Weights of a small transformer language model: LayerNorm before each block.
MLP neurons of a small language model. Each row is named by its layer, matrix (down: output weights) and neuron, and shows model dimensions 64-127. Each number is 200 + 30 x the weight over its row's rms, rounded and kept within 0 to 999.
Before each neuron's rows, "raises" lists the tokens whose logits its output raises most directly, leaving later layers aside.

raises: " squad", " against", " Premiership", " away", " Football"
L6.down541,262,193,198,218,240,195,246,217,169,186,211,155,212,206,178,191,261,205,140,224,213,168,196,191,208,212,174,198,212,190,143,186,171,186,284,234,205,206,197,210,202,209,266,165,207,221,190,132,166,126,202,175,223,199,176,211,226,122,194,248,195,192,161,211

raises: "===", "====", "==", "=", "Personal"
L6.down296,187,191,203,224,219,199,212,232,202,223,176,171,229,224,172,195,205,208,232,205,251,159,226,190,196,188,149,186,171,233,228,212,240,237,247,159,139,182,206,208,185,227,271,195,241,147,197,217,203,180,192,238,212,199,189,225,232,222,235,229,146,186,189,217

raises: "s", " itself", "sey", " the", "bert"
L6.down324,228,209,233,175,218,155,227,207,190,193,260,201,182,208,214,236,188,201,211,185,231,164,187,205,168,292,197,219,164,188,165,224,196,202,178,137,196,184,196,129,184,246,196,231,153,214,198,208,167,153,193,165,133,177,231,207,186,166,176,203,217,189,208,117

raises: " latter", " same", " entire", "gar", " whole"
L4.down1067,220,166,156,162,236,200,193,141,175,141,197,166,231,224,181,241,217,217,200,186,163,165,244,200,202,227,190,246,228,158,234,184,212,212,214,228,195,217,165,209,220,205,239,210,203,183,217,208,203,219,225,191,158,154,201,226,132,132,221,197,203,230,163,201

raises: " females", " males", "Species", " flowers", " Synonyms"
L4.down899,214,198,232,200,207,179,205,234,236,219,209,170,211,163,248,215,196,169,224,159,245,167,213,149,193,231,113,159,190,188,201,229,141,178,161,198,160,144,163,215,215,229,178,199,206,208,220,140,269,170,228,216,216,248,182,121,157,248,201,205,169,197,169,182

raises: "ing", "ship", " times", "s", " their"
L7.down53,185,190,165,257,200,225,190,229,188,239,157,206,180,225,168,193,246,203,247,198,211,226,191,137,266,251,187,225,247,198,177,197,221,252,166,142,214,217,170,184,231,182,156,223,233,208,203,148,178,210,210,194,215,203,153,240,163,271,149,203,178,212,161,177

raises: " degree", " University", "tant", " Doctor", " professor"
L6.down535,201,164,170,178,163,217,194,202,208,230,174,173,183,180,206,179,187,191,190,229,231,176,208,192,205,152,241,194,179,181,176,228,181,161,182,177,223,172,185,212,210,207,193,176,208,174,214,179,176,183,194,181,169,206,243,178,142,243,161,175,195,231,199,134

raises: " following", " after", " before", " next", " weeks"
L7.down504,234,254,166,149,229,223,214,198,190,191,197,187,166,152,179,156,194,208,193,189,219,171,148,172,213,194,259,204,276,151,170,249,201,187,207,203,172,192,141,193,187,228,158,201,195,233,205,229,232,238,230,172,197,174,227,161,169,190,215,207,206,225,166,171